Weights of a small transformer language model.
Size: 10 layers, 8 heads of 64, vocabulary 17716.
Architecture: LayerNorm before each block, no biases in attention or MLP, normalized queries and keys.
Training: a variant of Adam for these matrices, 730M tokens.
MLP neurons of a small language model. Each row is named by its layer, matrix (up: input weights) and neuron, and shows model dimensions 234-329. Each number is 128 + 24 x the weight over its row's rms, rounded and kept within 0 to 255.
A block is one neuron, or neurons of one layer that tend to fire together. After each block is what it responds to, as a language model described it from the Wikipedia text at the highest values.

L3.up172 [127 166 114 150 129 143 145 190 121 138 188 109 129 120 132 125 109 110 143 128 117 133 147 138 155 143 119 110 128 174 143 144 107 121 133 104 113 137 132 160 150 129 117  92 118  98 143 138 141 140  96 134 121 132 169 144 148 125 140  95 119 134 116 127 113 191 116 144 179 160 126 115  79 139 162 175  99 110 109 112 137 138 174 129 143 154 129 116 114 140 132 102 118 121 131 166]
L3.up700 [ 98 112  94  86 129 142 137 131 118 116 125 139 162 118 109  88 124 141 110 111 103 131  87 111 154 138 150 110 128 166 102 134 120 117 172 101 124 158 117 135 147 131 137 123 118 134 143 123  92 125 110 140 137 113 111 148 129  65 122 148 131  98 152 131 140 106 126 116 123  96 162 153 133 124 167 168 111 154 125 154 123 123 161  94  95 100 122 103 126 137 113 120  85 155 122 113]
L3.up1517 [120 119 121 129  93 142 116 147  96 105 160 116 115 137 152 115 129 138 119 129 120 108 106 142  81 161 115  97 189 117 140 131  97 129 131  98 142 171 122 123 134 168 109 162 115 116 127 125 158  90 166 111 120 133 144 131 151 123 143 122 121 141 122 130 152 165 165 139 126 131 118  93  79 147 113 152 126 147 122 139 101 153 141 146 141  80  86  97 125  99 137  99 124 140 144 137]
L3.up2030 [111 132  95 118 165 161 154 103 123 179 134 129 122 178 155  79 152 113 164  96 101 180 134 157 112 154 165  95 139 136  56 134 119 112 155 111 167 124 143 150 153 165 182 108 141 130 144 155 123 126 122 145 134 113  87 120 142 110 115 135 120 152 156 120 109 195 135 137 132 147 156 144 136 181 134 164 127  98 101 124 110 168 114 137 103 134 139 135 104 121 131 138 100 147 161 143]
Responds to: Pipe separators starting a table cell right after a space, often where the cell is blank or its column is unlabeled, in track lists, election results and stat tables (| |).

L7.up50 [137 101 150 108  97 107 130 129 160 158 106 178 148 121 115 134  80 139 122 121 147 116 115  99 135 105 134 155 102 145  77 140 119 113 110 140 139 136 113 132 127 120 134 113 141 156 129 109  93 144 114  82 137 149 112  88 151  94 130 118 131  90 122 185 117 150 108 119 136  74 149 104 135 153 151 128 116 145 135 130 130 160 158 136 145 106 129 143 137 120 107 174 129  85 155 112]
L7.up74 [104 112 132 120 124  82 102 145 137 125 202  87 134 142 131 110  96 152 163 166  92 128 109 139 112 114 147 150 156 195 106 108 113 106  95 108 129 112 180 165  67 158 138 102 106 138 136 158  92  81 165  86  90 147 126  85 144 100 144 130 128 101 101 170 100 144  80  98 159 145 146 120 120 147 151 106 132 134 142 128 119 163 179  79 122 137 152 128 148 163 151 146 117  93 129 130]
L7.up275 [ 78 115 132  77 155 169 138 119 113 195 144 139 120  89 131 109  97 141 150 173 118  84 145 171 100 126 114 107 141 122 137 109 122  99 139 117 124 131 138 167 125 131  92 128 149 128 127 120 119 137 186 104  96 145 116  73 139 148 153  63 155 119 135 183 126 101  77 129 122 147 116 158 124 137  97 121  93 143 121 130 110 118 141 115 116  58  88 121 157  86 171 143 121 123 139 133]
L7.up454 [ 99 154 103 133 150 151 104 129 150 104 155 120 101 123 114 130 101 127  93 150 135 115 114 143  87 111 117  90 120 124 151  87 123  95 175 127 111 123 149 131 122 160 120 122 112  84 121 110 110 151 125 121 120 147 133 169 111 138 179 137 157 127 111 130 185 141 118 121 137 116 146 107 108 163 101 150 121 145 173 147 109 142 137 131 145  98 117 102 125 168 113 193  98 164 136 142]
L7.up469 [115 108 133  77 112 117 134 125 107 146 157 170 128 118 154 144 135 133 167 150 111 112 141 153 132 176 162 107 112 118 120 133 112 121  60 155 135  98 152 146 105 141 122  79  89 124 116 105  78 148 151  72 151 111 156 144 111  81 132 119 129  86 145 105 128 188 124 149 177 109 142 128  94 125 115 133 167 119 120 110 105 166 129 117 139 135 147 144 117 142 184 109 110 138 144 153]
L7.up486 [ 86 118  94  89 140 135 146  91  79 136 175 144  99 132 109 109  84 151 164 139 118 136 132 111 113 123 101 123 135 136 125 109 114 113  99 138 134 134  75 137  85 150 150 144 124  54 137 115 104  97 134 146 140 121 113 110 116  74 134 140 137  85 106 130  99 146 169 102  87  62 129 142 139 164 147 138 107 157 120 135 120 149 181 102 156 120 128 129 131 125 114 160 126 105 144 144]
L7.up891 [ 84 123 129  95 138 163  95 115 101  83 150 116 125  68 135 124 163 108 107 164 105 102 149 150  97  86 105 102 117 132 140 135 103  78 125 126 160 116 139 150 160 147 120 106  98 155 116 160 133 136 144  93 134 148  72 129 156 124 152 146 162 125 173 103 187 182 112  45 124 121 172 131 120 107 130 111 176  94 139 122  72 133 114 163  98  89 118 117 115 151 151 120 109 136 166 133]
L7.up1041 [ 98 142 103  88 126 123 141 131 144 159 181 138 122 131 124 118 155 149 144 151 132 101 135 143 103 117 114 168 127 141 107 153 122 115 130  96 147 160 162 125 143 163 172 144 151  85 130 137 126 139 105 119  97 129 140 119 141 137 114  98 155 102  98 123 100 154 109 116 166 112 118 112 116 143 171 146  90 177 185 136 142 125 157 130 121 163 139 132 108 119 124 144  97 160 134 190]
Responds to: Fires on verbs for someone's job or activity in biographies (worked, working, playing, served, graduated) and on header cells in wiki tables (Party, Source, Title, Years).

L3.up192 [125 135 142 123 135 133 117 162 118 183 184 146 162 148 125 106 124 123 157 149 117 116 146  93 156 101 120  82 136 150 136 117 127 104 107 117 130 144 147 186 150 158 120 108 120  95 109 120 107 109 149 129 110 142  80  75 160  90 124 139 135 116 142 182 140 179 111 105 103  89 118  98 116 125 110 138 111 115 102 138 150 127  99 135 121 149  95 128 113 126 157 108 112 128 134 147]
L3.up586 [144 141 143  78 140 118 159 155 130 141 109 104 113 121 127 135 132 150 136 128  88 104 123 141 136 167 143 103 107 149 155 134 123 104 157  97 158 190 121 180 148 158 133 108 120 130 109 146 141 107 178 112 144 170 125 119 132 130 115 109 151 100 151 140 105 178 116 110 128 109 127 149 114 131 106 149  85 145 120 117 116 107 118 118 107 101 140 175 151 107 128 130 100 168 120 103]
L3.up1579 [121 141  83 108 164 122 101 138  98 142 158 126 117 132 169  83  93 133 159 103 114 147 113  91 214 102 143 128 150 197 114 131 117 112 116 129 163 116 103 169 125 174 163  90 143 127 137 120 107 158 153 109 144 147 112  75 140  62 114 144 126 114 145 189 140 107  90  92 134 116 158 113 121 112 135 138 108 108 125 169 120 124 116 127 117 136 146 147 109 134 149  95 109 123 121 130]
L3.up1835 [126 155 158 129  70 178 112 155  96 119 130 144 133 104 164 103 130 121 117 112 159 164 169  94 171 134 145 124 150 126 108 114 100 115  88 117 163 169  95 140 163 199 152 116  92 160 117 103 100 135 207  91  98 143 117 133 161 111 133 104 118 119 136 129  94 142  99  83 190 101 135 110 114 143 128 164 150  92 132 125 103 122 117 110 153  76 120 118 135 123 136 123 124 148 185 170]
Responds to: Word-initial pieces that open a longer word, chiefly the negating prefix un after an or his (unthinking, unstable, Untitled), plus === subheading markers and or, than, no.

L5.up318 [110 134 173 154 145 137 172 154 124 173 123 109 130 114 147 128  98 148 127 134 134 114  99 160 113 147 187 135 113 103 118 129 115 110 104 168 162 146 113 134  92 148 147 122  84  95  73 111 134 119 127 100 137 143 118 129 125 125 148 102 131 110 134 132 149 167 119 138  89 142 134 137 148 100  91 104 121 120 170 118 134 155 117 138 137 112 110 167 117  92 173 109  96 108  99 144]
L5.up1591 [124 102 113 123 157 129 115 117 121 156 173  93  79 137 143 108  94 148 126 141 116 103 104 140 126  91 133 109 128 123 106 143 113 120 114  94 145 107 102 141 130 160 138 130 146 122 157 125 110 147 187 102 112 131 186  96 117 102 141 135 152  99 136 120 151 119 104 127 142 150 133 131  67 136 114 104 145  85 152 167 111 142 160 116 140 120 105 111 140 127 160 170 114 153 116  96]
Responds to: Pipe separators between column names in the header row of Wikipedia tables, as in Year | Champion, Votes | %, Date | Visitor; occasionally stray words.

L5.up361 [118 108 145 107 140 156 133 100  94 137 178 113 153 132 116 117 139 138 143 148 130 119 137 143 110 101 155 130 115 119 144 126 107 116 159  93 187 122 112 173 156 177 138 114 124 136  86 126 144 139 162 138 147 123 131 124 123  81 112 149 124 160 109 123 185 149 123 137 136 134 145 104 113 135 105 153 113  93 161 148  99 129 140 135 135 128 125 141 131 145 156 116 100 144 134 151]
L5.up529 [156 111 137 144 139 119 139 109  72 147 136 112 103 143 151 153 111 137 156 169 141 155 121 147 106 103 114 160 121 108 144 101 105 123 178 137 144 113 124 176 105 160 119 114 162 113  97 170 138 148 113 109 115 130 100  99 158 100 138 145 123 113 106 132 127 128 124 127 117 144 166 166 114 145 100 164 143 136 100 144 147 149 135 140  85 148 109 133 134  70 147 143  69 116 132 157]
Responds to: Table pipe separators, mostly closing a blank cell in election-result rows like "Total votes", "Turnout", or header rows; also weakly mid-word fragments like ag, ug, Pot.